config = dict(
    num_attention_heads=10,
    num_key_value_heads=10,
    norm_place='pre',
    positions='learned',
    qk_norm=False,
    tie_word_embeddings=True,
    optimizer='muon_variant',
    beta1=0.95,
    max_steps=13032,
)
MLP neurons of a small language model. Each row is named by its layer, matrix (up: input weights; down: output weights) and neuron, and shows model dimensions 176-367. Each number is 128 + 24 x the weight over its row's rms, rounded and kept within 0 to 255. Numbers have three digits each.
Before each neuron's rows, "fires after" lists the tokens most often just before its 100 highest values on Wikipedia text that the model never trained on; "fires before" lists the tokens most often just after its 100 highest values on Wikipedia text that the model never trained on.

fires after: "2"
fires before: "1", "0", "2", " |", ".", ","
L4.up1057:102132075100114101149125127106135111105111129137158132126167131157108136132116128114153153094148122123126125132145149130139124147099162128151132117132080155136121144163144165102109152103123130146119195128111128112101131131135091185142140160111153087150084107110118100121127135149155087133116156134075135142143111133109149121186115132132086116116118118132127097144111137119154136125122131111159139123104147110137113141121135168117135143107112144153116116130105191141087156113117106170087110183145090122162133119163095131116134128176132140109111101105112136083130141147133109135
L4.down1057:187118119151129139138146165115140151130157137164147123110119115157135170108150119123173139126126128126091097135111158135105139112183082130129103134118100121119141135141134117107114127082127123109128138089130147152137082103110098167129191120192160148124159145150122184099101119123134111126131122129101094149136125095107126146162137129115117136085137126125160099093089149123138139112128102104119163138104175110101116120140137086147165158099194117114110125152102082128150145138140125119105142141142095154118137166081136102136110090164139117127130145134143154114135148111140114117

fires after: " ", "′", "_", "°"
fires before: " |", ".", "0", "–"
L4.up2073:078125131121116106144147130137149096139125108134155169089133167139173121156144101115138169141124163143171126115108182140142162122094138094128180145121114135148126121107146132162157115172113124114120085152125155131143123144058074134151141146127156122080138179151117097126116166133132173106180137171103138093098139055091167113110138137151097142124132160114139148182104092094138138133109169141138128041136166163135118128132122103125110111151120117145124142160145138116132172148139137127116131112125090140087130142160135110158134110140109133103126133139111119135170147102119127125
L4.down2073:121118150153124118158145120153114154139117171122106134072150114125143171091130121135148143139134150117105115082129117114134094147087109120172102150080146106132170105144142133146157086109105126136115149124121121125122156170098106126107115144155151143157108114146158157164122110174127126139171132124125136074107132096140148145115108094155104104133119129154141137122143101162109120119124152138137115123129163110130148140118123141189141082090119129150151119110180160090098084142137144132128159131161131118132104133109154153125100113132136094102145153144167104132085106124101110079

fires after: " ", " on", " and", "On", " –"
fires before: "1", "2", "0", "9", " ", ","
L4.up208:158146121141145129181136123132124097114126158126135115124080141105104116107156147145106129124083176114132126146168116093191117130116140123132081134109138132131112146122150102092116160090159125093154137165141119152114113103130150139101137072105109151111135151107143105122111128111108108138181116109128074192160127096157153150134142087101097150158132195137095119159130099076076108107135120087137151096131172131105115133166097123104104112109105134157148134180110121110102138169098153063094100154144114125182122155114150145149127164155099137097132130125111131129165152103118136151
L4.down208:149061127174106153121090207131114110141104102113102098112123124152145135139095101171111118118154129140114121130142176144135143121115102116144142111144133127148146121150068124134129154118144119133088118099110088122167100111106133103105104145114120110151189152105144130108113122094115074145134111093162135122093154151093123106146077128104171145152136126114111121103097149120148114149119119154177150104175161147142148147149122175124129098123161071124088106132195115141128150137106123133148172108138121151127112129097085099159161153166117114177143170089139161083168157160132107113

fires after: " ", " .", "–", " |", "N", " the"
fires before: " |", ".", "a"
L4.up1354:114174175142150092136149123150101124132110110117157109101113156098154122140117148149133099137101150115136148104126128119116106100141097157111118159135129167142131117124143133101169161106094108141078158129109149130150114103106130137097109163097123134115107149144124138108093163135134129085105146143085102136159186116115154146123120099164139159160142106157152157117134165166146132132130151144121082099135111060151142166113149087129152121129117109100137155166104067114161124167175091129111132134113142120091077144151103159165125121138095140160187113110166119123179141159124100132
L4.down1354:136157139180112111141106130130124109118132170115114084125098135094122117074112182132163156109113091133139143150094135129085164131109104137153100132064096173139118079115077174140155117158118133157115142103133149137163107116141118138154128117115118080093130113139160116120114110155141132122093143131078156155087180125072149162138140079150126148116151129113185150134107150151084130122151108109106104131179117132110090136154116134135146165135123135115169135144150124120119104203132117108153098117110139155128115139128136077142139132165110140126132153127122156157162177148132129100

fires after: "2", "3", "1", "5", "4", "0"
fires before: " ", "\n", " ."
L4.up736:144136121131077079093187100109143091161144133168126146162087144123065119169119136129109139113112176166136154098162115174093108125110180141138149127095120134136103130120109149153136165105099159105129158111149150097088105096138132110104124101150110123084143098158120096109177133113149185121143106103150097098103156123085107116136111131133110097152149153127117138130175140058134141115107074148137093129135146117125108168103123129182138126113134110123110114089077148119107137119094150109157100145160153147113141114087161146148146086128129170128126172122169127119068134119153095099
L4.down736:132156125137132108121129148117136123140137122079110158080101140083141087118139113115112136145121108107102119108151090141161157119118120145144108128151132172086130148133145114099138145110136124106159104142120108138150084134115144186102168129134124082141075165125124103086122121151110138161174126120161107143113127115135125174164131147116095109143130121168150142112137127143079130112124135164150115111124136095097122163177105150131078140171154171085101134121113110106119121142117147139121168101141134162094138127130146128143158107174116095141108112138126129066110109132135136105

fires after: "3", "5", "8", "0", "1", "4"
fires before: " ", " (", "\n"
L4.up2058:110141113109120160094108134123068124122138117113152102179152173141087176116182154114078118161133133132115150111187094131099101137149126149122135137145151162112153078141162154127134138120066119141067135131098135136124151120109134093138099160114078119104080103124147060120101107124137101133126148102143103139111125118138108129128163115141121134110123124119124148114128129114147137133152121078162148157109109096112151091122142151132129167144123152164123120104157149126122124138122127118115109140101150125094198167105158107129160112113150159134095134109114123124139117081120117154
L4.down2058:122100167127137130145110146117132131173125150124115073162141117137138104130140129140114101090138126132116151165157113140088145131173132127119152149112145152106088148133138106122101148094144169120101115117076124142118113120080168112136129117093139111162119139110157162146132079092109144141172126135149151131121140121098118113132113120107136108116121110180146144119106117111111112147134154128125131165103109101136124127107109121136081110181100100115124108109176158129136114149160092156147168095086108083078139167102140151157140133124136096122094134179097094137138137088120088127

fires after: " |", "0", " ", "2"
fires before: " ", "0", "1", "4", "3", "5"
L4.up2157:079097135131155135132116097143141100107141136128100134149099118112152111117081105092113142082106120150152069114152133104137151104101137105160159125115130143145145182140133113083101176091143157178123136129098083156124105105099083146110152142124139140137156122114126107142132199131122115144141138137120125159102161118135113149113129124156073147124176100120144161124128173106125133108136146115144134112144134128100139128106111113110133161132133118151151139093086134118095122148122133095115124108088119136140127111142175123169074124123129099128103131088093131119150100117125073141
L4.down2157:104133130108111172146142176132150114206153114114102154123136124170153173155102105091138070111143133126181122098177150150089144113121136163091123141150111083115080129124137151112126141101128131117137136127183157132135146097109081121140108147142143185176176118139091139122107150131088125118098131108094116073137179129123138159084135153148136119087154093120174127123111135124170159110139109116103151111143145155125133107097166066151118149117089133129125147151142112116138155137106139115159143121100121098093127145118090166111146132122133138150116156120091124147122143140159131102

fires after: "0", " ", " (", ".", "′"
fires before: " ", ".", ")", "\n", "0"
L4.up2053:133119133102156108156125115114097095162147105126145140149133141111163128147093146117120135134095099125104120102078146147118106159112126160136135112094108091162139141147132096109127120107131110104146128118183123168174148139159128120165145125137132173097173176106107120186098152164112124138122123111135127125120152108150164103132162116095177099133137091128124114092140120071130140165095160152152117075100104137118139120132142141115147135136112089153129124155131109087114089166137153117180108126112126126149120132134125099145155115139109099115084098137139082123105193134138141104
L4.down2053:117111149157160148103070140140152122121156120133125141066082149118130118109124163155111101128103154139103150159105153093178120146114102139096096142145126137133123129136132150136111094113157102080146141145155101097188113158131120150132120104088123136142136114086138125142124143142110098149158150121129129104117134145152150150137144106157133151097140113138105139138093132141112108122169128113110109080110155121124129121114090144167107124168083120149131149121162131090096075125142126095112099130131112117115167106162110120154180100148110105150118104141168127129129088149118115156

fires after: " |", " ", "1", ",", " x", ")"
fires before: "1", ".", "0", " |", " ", "3"
L4.up986:125114141108123129143136126136122130117151101092129122142138151102161110128105129135121116142085148080158135136120102119098109130091155145126131135134097064116112166118138129148095109106151125097139119139129135149137102147120123149169119117162131115115124140137134079148152145134137079114125156109138110113073163126117146142097126123127137123156162131132109117104095119106114141117126148125135066157109147116130095142145148158134125132155158142144116106122115134127110201137114136109071136134164146125126163143151109123146105141130159133108131114083188131089099117146130166168
L4.down986:133120107111155107133131164087109136101124099158130091129141122106144120105146106132067156145128122121143153123135102131103142130147129111126072125154143118124138170115110163184160109090096120107116102102130138143121106099120118173153150115129123104142142110135163120140124148117076141153129111164133111069144120141144091128142109148067120126095092140150157144122129165126130170110161121129072114121136121121146081077138139098159122105129117136134121145140150168121146116120150105104101168140096092152080129126118081096112150081136144100064119134096174137111088105165155150103

fires after: ",", "0", "."
fires before: "0", "6", "9", "5", "3", "1"
L4.up9:139149130165084137137093114120116080134124159124143115180135145121094141106177140153148166143120127109111096116140160133128129126138086128144120112111108100134131143131171097105110121127083158139090135147128095111144155156129100105164115147121122146139155168146124134130086104099122113131147125115151104101122095111145146158096118145064136119125122123119115139123094137118092110153099114155125151116163140125115133155106166153116156133120062117124137179153114094104097099164147127076145153171152131127143128136141145141121166113151118135180102097115138105127084130181153110079
L4.down9:114136145135161112133160161114132158141145148162138081123124142124118149120119133121105146104106121112093176115097070115131112105112186100124112112107138145121114095132136104147100166141125143125127145137109145089101108108131131107118091142104163136166159126095110169116135093105093169117159125151110146162109173120142133081093103163103090175148132122110133128098139184117157096117070088117130130153128136132122133129117122124159136122129106131147114097121162130120189135118150172189139107124097116106122126141119084144129093142133115167112136128114134138140136149125122142134

fires after: " ", " |", "0"
fires before: " |", " ", "\n", "|"
L4.up2251:152115139122125068176104110170169153109137122120137129131123138148139068155096107105126131128078136134136120116153097115127130136137136129150119146122104152142136110120091120100164146170135142106134120128166083121104132156141136109078154125120162140110142126124164154094140146125132128113103138105109094109133129163140183169114141130112086152173092110117096150150179149084150135153129059100136117093145134112157131087148072108123125157148099138111160127182121141114081126136154118130135137089147110135131101126111129158110112131128120097145132111117146111158066165129133128095
L4.down2251:147146116139140127122082143139148128151210120130144148156156146136159113156134129125141136125133115109099127161121126186088146110116164106097131124103155119127092123111136146125104074151135129127128113110145123118109090089144129122129115146086160131167109159154124150151126140127113134168130132125147106161153132158085118123130101132097092097126119141107103148154169105137141137130152117113189133125174149128119067134144147152155103152129116097111129171106098123135151122105142140120145128140140166114106139175129103183112128099114072132090089137137095176138121156141198117118

fires after: "0", "1", "-", " a", " "
fires before: " ", " |"
L4.up1991:094141101133141142147115140173123089138126134111130119126128146093132111095132105119105151131124125149144112117135132136139107150131188133118128130117132115081132113068126076120140099072168157121091146122135101137133120160105130124151147108199115160116159119160083101133165145119101112139105160124149140081165118147139074088157123117134158100139152094123102143106144179113130095165116120080120136141109114090116161161141148186120163124108170155112159131111115147144095164143094120064201111111117162136147122110121123153140084143102156124140130102079116102122133133124129158115
L4.down1991:113122162095125142120136090119107086133144142103144107138158142146133124164138116182158128118172112184114147137186135172114114130133088108071162141157126128165113152113122087168140128137127101082115136101131154152131095158107142105114097101095128163150074088147167157119085096117152120112125142160144102132113080113132118156116138188099078121075181087135137123096133131129133132150115124135136159165106142144147068113148115107121124112148150117109186193161083125117086139091139149137186156121118149087128157092129122121144138128148128111128159131145143133162152128112115090121

fires after: "|", " |", "==", "\n", "1"
fires before: " |", "==", "|---|---|", " ==", "|", " "
L4.up620:125129126115106104114130165146102166078136126142137156122139169104119157122133138122127110139116160116130149126137120164110133128066162121173121151165108159135162120137128157135110131165142145145138167133178137090162159139115120137140164125131067055117110114152116132159079120131163107146090141144127152163147093137124140126160102096131105100097129115138130152124149126107098128115156112138148108164135109099125153129090113147114073119114123127146132109141064154120174093140146191124115137084141082097127111067134141108117149140140143169123172104114127146174166125080113113124
L4.down620:163117085121092108115132134123147146134145130100148129121110115126128084108139141157152110118121129109104086140108116123179099135161145108082117148130113148110118114162129138106117167145140106141103107089175103096115119133135105106157178134095127108117153127144141129162166132134154100156108098150158153159133144154109157128083117144106108143134109119121183085135121159139105122140106103097134150130110154110168105089147142161107111110142158141126118136116140131152162169108121176111130143124115129119176126159129156150151106187120174140110083153135095118151182170139147143143

fires after: "1", "2", "3", ":", "6", "4"
fires before: " ", "0"
L4.up783:090065119111157086180141165138107114119145108106090149165114154117169170118110136142121090128118140164087131125135134087124115144081074151170119136133108120124177133099150120124152128122107126140132127158148090125169134146112142109144131089114110085115143119105138099162143092120104110156124112124166074148125092084146150143198121109112101142125121126148147116159141100136113122163096146133109099142141131138159181134093094129147119160145130098107072118099125150100102115141147102135147133182150134082114102157122120117094135104098100123137128121107115094090107123103136105126
L4.down783:112115155102122130119173121130171148093098145148143110104132105169182120129158132157098133133123149151112114106129098140175132105161160124136109142154149168166118132132108119177101104105134142114139116066139147138118119106115105167146179122121108120152122167128145126138111151133137163109124115125107101151134125098104174142143100097153150134147142121092133095143129127115105079159085062148126151058119113166122131154123145070181097097097113158120163131117101157124138145100110175098135142107170112136118143120143128122144132165081133092134149149118185126120155125132134156089

fires after: "3", "5", "2", "4", "0", "6"
fires before: "1", "0", "2", "4", "-", "5"
L4.up2395:126151130141125064164149164150140129120119124110164118106155109122133156078127112148128128185161118162121097120086102203116152135079119150097151091103133138123097133091108104120100134097115104138090154175134123124112117166106150165114128150139151106143145103134099126134119112128155087144130135099119103102122144160099179154110140135179122126146101118087125135140131158103154096120133154141162123133113143108162120121135156146125122156123138117114125149148126123114156114113086148157122157147140170111121139070130152102159151182122098186123149111133110118145094143105112121101
L4.down2395:119126095114137167128116139077150127153153156111120169112127148124124125118119143135116102094127113114148122151183169117145116141124134164132173167118143100132119147101143138125105108117138099091105113145147126139167130112107103140114150158135147111099092124137189125105090144142152138115089133159116174148123116116135146124098107123100119137107086141138080088132159129111145153122137154116126129144125153164133137114192101151138143112118097159133093086117109130125107114095115131142139139165111169177123125162154113127108153087117133163133107126126066138164124163112119142136

fires after: ".", ".\""
fires before: "\n", "-"
L4.up2346:140092125130091131094126105119107142117121117144135107153135158143133100140146110112151147122120108105133124134149138180146134190108128110096147112127112080135176132146143158178117148118202110124176132151126092093147133111163134186149143145093118108125146123135129133119148128142128169113159133117148161133112150076150142143103139145110130166127060107134128069095136125094173141140129139103101150099127122141122153118128082121127141150119159128119111143084091128139142128143148153185123125123160104135122136158086186155155136122105102149142112130128124108109090111124109110118
L4.down2346:106143151131134116152158144121098139127131111107151131137122147146099151125147135101146112120109132086150105103114135152132192127147160115086110113125127092118133114155124122143123132073173125129153101109145101149109107077137136134134098136143141105123149141132177109115164133128103156120111123131103136130129115106108120114092150120099136164093117114104122132095162126095074138111169148075120113133109126127100143128141137117171105138144152149160122134133106114069143144151115126151127121152148137122130128104068155145150113133146126117132144115126100136101136110089150109109

fires after: "2", " ", "1", " ("
fires before: "1", "2", "0", "9"
L4.up1790:147122120134137060135173127112121119132098160089113083125122125084168114113110100158117144116115072145116098118171127107152142140112135127102117109132148156119166138100188101148141133162098080120161132162129127123141120154106121145166139092137146145103136135173134113120128124098145083138088158096100128179109105133153114119121167141115102153166134145116095120126149119106105154136106126170155137141161132093144130101109113156148138114119118150138120098091116150135107065124080140160136136115140100151109129101149105157119136112114131148122167142147149095100083111126102094189
L4.down1790:082152107148088152155169111149145137137131114163149165150164079116099100138169115120135099085156121146143103130146104135094147115129116164131129126121098126109092141144137114148167111101145143109104154139089122145158113117124110124133177110101091134134115126098081126138105158122064099115149112121134150102170136113140138130125181183103119158141106105157145081144124121127109144149131106138128102110159150113142106155162081113155110098103127140190126134124119162135123128158105094112153144127140150102097092100084109151113109134136111106103190138118125133143083142138085102171

fires after: " |", "2", "FRA", " "
fires before: "|", " |", "\n"
L4.up2215:138091106167125115118124115114066127149122092112131137166141103108136113115112128071118118137144138141136144158127122127100146144148122112120131113162131121106086132146127157134135102137175114092109119101120143147200122125110133120078144083125080086126131110137139093094124131150114145164148103156128144106089108124086117168134146135119112115153160155111145166094119140146118100121124128107154112137117146159105146124131102135098108148150116117162142099110144096139115158099137170092148126135141140140078133126119156111132109111119173132074120134109166127109131144130131153139
L4.down2215:118124121107141178109123135135123187160078130129153129136117105114131138116168159113132123105169110101078155174132117139123106125121087157134137133097142141127059126112148130132141157118102146105134162121144175158080181116098139151108130128146146085140095123129172107108111122106130120147155138088075133127120129083125145136118172148100144144136093105126117127145155119103192171110096121094095130164132124122127116114133140136144115124147102128116142124106105056085136108101109111095117150129133186157132115129137137126137109125142101128138146124154148103089123119108182095154

fires after: " |", "|", " "
fires before: " |"
L4.up1385:168107129141090128143101131122158133092134166144129101113109168097108144112088132132165129121141127106166117108163132080108121118118141170145139167146138112129137139080127178088095126142110140123145118142120164120151128154136177099153170107113146114149130148120131141109121144145127078153103179138105118137138085100142162153143146122118125116126147113133158079137117162130109112087134087118097141141084149074198127161135124147107125130111133122149138087122096170149179116104121089109164154097130115116161154154138141103082138120131110131111138183150114169113182152144132097147
L4.down1385:147127134136122147098103082097136109135130093127152085135137129107147158124099128076137114154142118150147102144072092099124124100076119102150128085107089104088115130141092145102131145161139121135123150146108111109138135152108112120134152108080125107133103093119159121113149165136131109143128103111129162160126090134127192111137133088086192153147132152138164109157107106136120119103095090112133139132111127123134147153094141140099113097143142140133166139121114161151161152121147127144145143084125148125155125116138104106155115150132182143085113162155103111173167111136143112077

fires after: "0", "1", "3", "4", "5", " |"
fires before: " ", "1", "0", "2"
L4.up274:116139148139118125137106091115119114169124127131177168144078150144103133099153143111084092081102150170140145164108115127105123107111177156178129089147116127104139159082123133119132139116149142139144172105154104098163117139129123117130114115146168135169143173159117137095109173156137135079131128112115069087147102155092130160113074069103111157163175080120132119130149163123121148140121152142132102130148154156116138135162149157136114131161155078116139123131162089091166112129158164114104137128094198132156143091103153160143139119159129129143127140137130134056077131137164152141
L4.down274:117167148148083129126123071124155115124106123153133145111129127104159146156188114151112131113176113122110112153113166136132132140137159135150123175164129101103133079097100165091137140136122129124128140145152126161176146148152135149070088108132148155136116163167144131133126146151123129111150163167124164149134157101112143176136145136106142162114146128076154102142141141168157118168081135103104138127120126137156107145165126128146146135136129143075132112121111099102096093167097103159106106127115108141090111121108130111098139125165126089114148142130124100122109167183088081097

fires after: " |", "\n", " Democratic", " ", " chart"
fires before: " |", "\n", "|"
L4.up2318:099136152205115127130122126129153107091112096138131160114105131120113124144149132117119170117116105135102148135146131122158108170169155110176094092156111091151134112102152098112103131100150150138109085112111137113097157139107133141135161162092141063157146103095196182125161113090130148153117100162102110111099132133111148163096111102131139120129132145125110130161156134145100159108163159100142103094113150069110115136057127102147116180125123148134173120112157184066124171130061101090127145095138132124151125096184112129169134094113150164171111192117139175142169107128126079131
L4.down2318:139123088086140146099181133152093131121135107115138111121139079102157123081154115157163123139109136113123083148108124132109140153112109097138160104168108152138113131124108088123149144133118128121118138128114114133143133180170133072132137133169128118128128152108130115167165121140173095148132107097132121159128076131125145161092149130160157094150110154084085121120113102109156113147095129120151117149122145134152118103120114142128123106090119167123164146131173088180124116107154117134143139092149083186147095168128151141124110131097169156115142142120121124130131124115124096082

fires after: ".", ".\"", "==", "\"."
fires before: "\n"
L4.up1727:083112151150115138101155106144089140132154126090099108144115181129104132120153093102152136162091105108182117114161115148122122150128138121100100116111127137160134113144099167134099133129221131113152112126111134105139113092167105131122125129098116129129127134095153120136160096155133158119146131102158165141128133092125119140092111137121100142121057138122130146134145147130149135144136127119118137074123149090096144102096062119124103138091170121173113134133182130122174148142162147152117130093125133125121143110132180137146129145111123094193117121116127134104124111099150119121
L4.down1727:136114155126130123153152115168115144109129156091101135134120145139127144127096119121148166141118109157163092101116125158133137146096117142087096156093125114136115128100162151132152136131210097115098126138116116117125086104137164120160117121110113104107100146148153134098152113155124135150140121145172150107130149084142116161086118087118103135131127113146154126114132145128115118147115141126127136077135123139108110115112097150143132121095164127145096129151133117107164153112134159138130100095119107107121141113106159125140124128108117090143096125135112138150157113110183124119

fires after: ",", "0", "′"
fires before: "0", "2", "4", "3", "1"
L4.up2491:089130111109114062101152123113138160126149157155163108104149124140118108151076155110195139152149092143087149126142195128161143073115112106159115115101100162139133103131130129122111145105097126153121208085143161169145134140144127129129174111127105112095126158118157146123122135127141123154118073132135156106097103101128044150112146155152103130174138110146132110091109153107109100165161113125115102073159092165116110143203158151121109152155137144127108155149130159109122124159124109075121185118159125105103100141122122143124092098138129138134138118145146106143116123117139126107
L4.down2491:121096098153125102145153083125143121126143111126098121110134179130118130097140168122166127104109181127165085165148120125151174096124125148126109149129127115104157114129154102168171095141087154153121125150109181120132122119142113172093117130087112113109089180132119116089079154124102139150109111126109128174125102106155137118153092105111166128132129144109166092193143159123141090116136125144163111135077131149158139145109113125110153143131151154160106101142138112123119108124129141167130143138173147137130155114103137135115162152120117112107087150119086175153143097138115107115

fires after: " ", " in", " March", " June", " July"
fires before: "2", "0", "1", "9"
L4.up1627:140152163101108141084118117107117139096150153146122140162119133119153143146134123151112130085063105147126084085139107133137140128102188139150129145157150133130167127130137140131097165154117163100116162095133127103092094141134163111097103089062166150127129114150136111123122090112125119120164136170134099109124085122112106128097140161105132135145098097122135116147138107122119158124135134144112123116183101076147158130114179158117131157189131146166192137150126118112145111152153089138152110133147128140120098154154115172158126098101139146169126146163135159126133115128153102131
L4.down1627:103175154154126172140150157113130109095142173134122094151121106116066156121178104119115067159089073126162106130123149170154138142065125115106106095107101107150099158061094081111125154129121145112127111186157141158123133118149171150149104150140115142105156129110173127125206129138151101121167153130103118138121175105142139103132171137110133108135114127142166142147162160112139141164128134116095095092142126096088166107103160147124099122123121132115126113109123145103116120100165116130118127135150111150088098070101115102112119105122152118113125135111137163082130126137139123148

fires after: ",", "0", " New"
fires before: "0", ",", ".", " |", " in"
L4.up1138:137171139088105112105158129159166135162152109138148134152136087130129119086096116112138101130133130133131111120145103090168097148152140112151106098119086093122119128188113155155106146121107108123147105140136106130096156129134087106147152123146132130159168110139079141121160143116118131109108175159142102118114138139136095163119148125114106116124088140166108085122101109129114179163168144114153145091105107083124097153122120141101117156100133104126140126135151142136115099149126120151100152138141138144110124146133096134090137111127153146105120100106138072148141166149162092118
L4.down1138:107162134122117151139135132143113153171105113139129141107124129133086108064108161122118136153121168131152118095129107141128163108117142101142141105120109088135123156183128093094123143155122103151116091142138123133142088125156084094174148129121122152054082107138108147113131128091139140140130084102098083127136115125118120165127179133092175123178128119140130134123116146164113138128134144110104105141144108097155104142158145150126127145141100141186136132134105136071162112136147093090135175144104110158153100135118129113115122101100125107119116125137142084163144131134119161109

fires after: " ", "4", "0", " |", "2", "3"
fires before: " |", " ", ";"
L4.up1644:147136182175134091167142112130142139120132134082134135090116110104169099138158151144159103145111109121123101124086133109095176151046124121145149153178167126093098147114061126125060168157121094122130131176147139123129150136151116142108104121150113075131103121166125123140114109116095111119075097108100090169106123118148132172145124164103105111160132159087094134137170110083159111158133137123126116125179164150143145165100076122140096102096146146122118114133093111135150128170123150137189126095120160158147092115151152099126138160132157101136139079175142132120168120082129123134
L4.down1644:136094164165126225144108084122135122124113155122109143123113138152103118121127132096136138162153141147108152135102140144114131092108105118097153125163127134138151170107132098130111141140149158070157141141148135132138157107132147185095129076153116129137100126114141128134137123137106112125074150106118139126140048121137147126139142139104132096153116137121152164168112123151130131126146109152186122123177127088115134120127126092113129142137131153135137141123119125128155084134101135143154130124152180081117107169119116151138156151143112119125137133140146134100096118107149111126

fires after: "2", " ", "1", " ("
fires before: "1", "0", "2", "9", "4"
L4.up2154:134131110168088101150131085141137124117141125122154108118145124134125177163143143128162138120100143136117110124116136116142136116127100150109139119093101140151116166133150182086086123147127158170120172182127128127119114170147122069083169124120144087097140125115077126113132143104108092126121112122170130129131142126108099109114091125106120152108095109126096118151134103166108129097115131132125128176130172074125176119120093137136176152153103103160182114112187137116098143151117145103130138120133104110166109093091104137106128110154118138159185133093167085099111102140121113155
L4.down2154:118127124134114148140075172131140182131110112126140095139142103115093179126114147146107148113094115161119124116125068143089121120111171131123125088130074110154108169142106128147141156142117106120115102099133134155125099134142104083169173128126150124135196131091166121144123154099119137112116167130149128120121129123131141152182144168149095169144177132098116146105158167116185138147125135118104119122087123157134082106172088085133159136108119179199087159148102088140154115157133169119111160125137141127108167152154137153119121122153133125112158099145088140146118140121158125150

fires after: " ", "0", "1", "4", " |", "9"
fires before: " |", " ", "%", "\n", ","
L4.up2096:104149170124148117105136120160110133150112150163092101148122148121175133122125124118097131105097143137132126142143081134151076099131110139135150121132131078118130188115119130160131144135089195148108120158074081158156147130117125118135104128112136125141141090106143151096081159134159155134133137111147089118135133155134065113140124151097105089141166129101146137134152152110111132152156110120104128127130110154121157099123097120108092150142142126102123086140073118142134134126161121100170120144120148142118123125141138109097128159115144079140131139105155119105109095085098127137
L4.down2096:129113174130133109083129136109091127131166149079139129110117106108130102094118160136140167124140122188170093129133126088103129132148093117125104145152123112119139173110157125121139106142153092099150134148164181098101090150163105160106148114122116131169131122108098141128123071123104093136148135174137121088135114151111114134100144108115142110112124110073163115109110106144147138138121120143151138122113153120124159116134142127146101164107154106148133146091086087127117158154150165150155158121183118072103147110148133094108143172122141135173143127121086099134138116081100115148

fires after: " |", "9", "1", "2"
fires before: "|", " |", "0", ".", "3"
L4.up363:136102135103157119108122171129114143153117092154088108176176134110090080117105139147147148116114103132156083159114101115146140150128065110087080158122117082079137152166128124138118117098113133130140123147145164136102155093132136142111104093103105068128113085117111141109155180134119130117149125144092138089119107103089103164132168096164180168142100148151111121156122122113119112143107130108125099130172123131126132118118174132108125154132089120119161142130116107156131103163161125117098087178122121141102146145143137078095137130131154138108118146126122137094159155121117138131
L4.down363:093144134121067186143116170107155110115141133153129099097129117130136179163118151173107089086163151139097139100136108094095186086091110146120135131111146169108167111101132102123145165104107162136150133110093112163097143135116145140132179134136094117142124140126150138105108135060171107123151115136132105119148137169133112118138079162146144070139088122162123088127117129112139189110131120135097146152100151112175094134092106104180093096133111132151083124127144103129125125146148108110128151106120181144112105081144116148117154102153091136165133135148136159113120120156107112130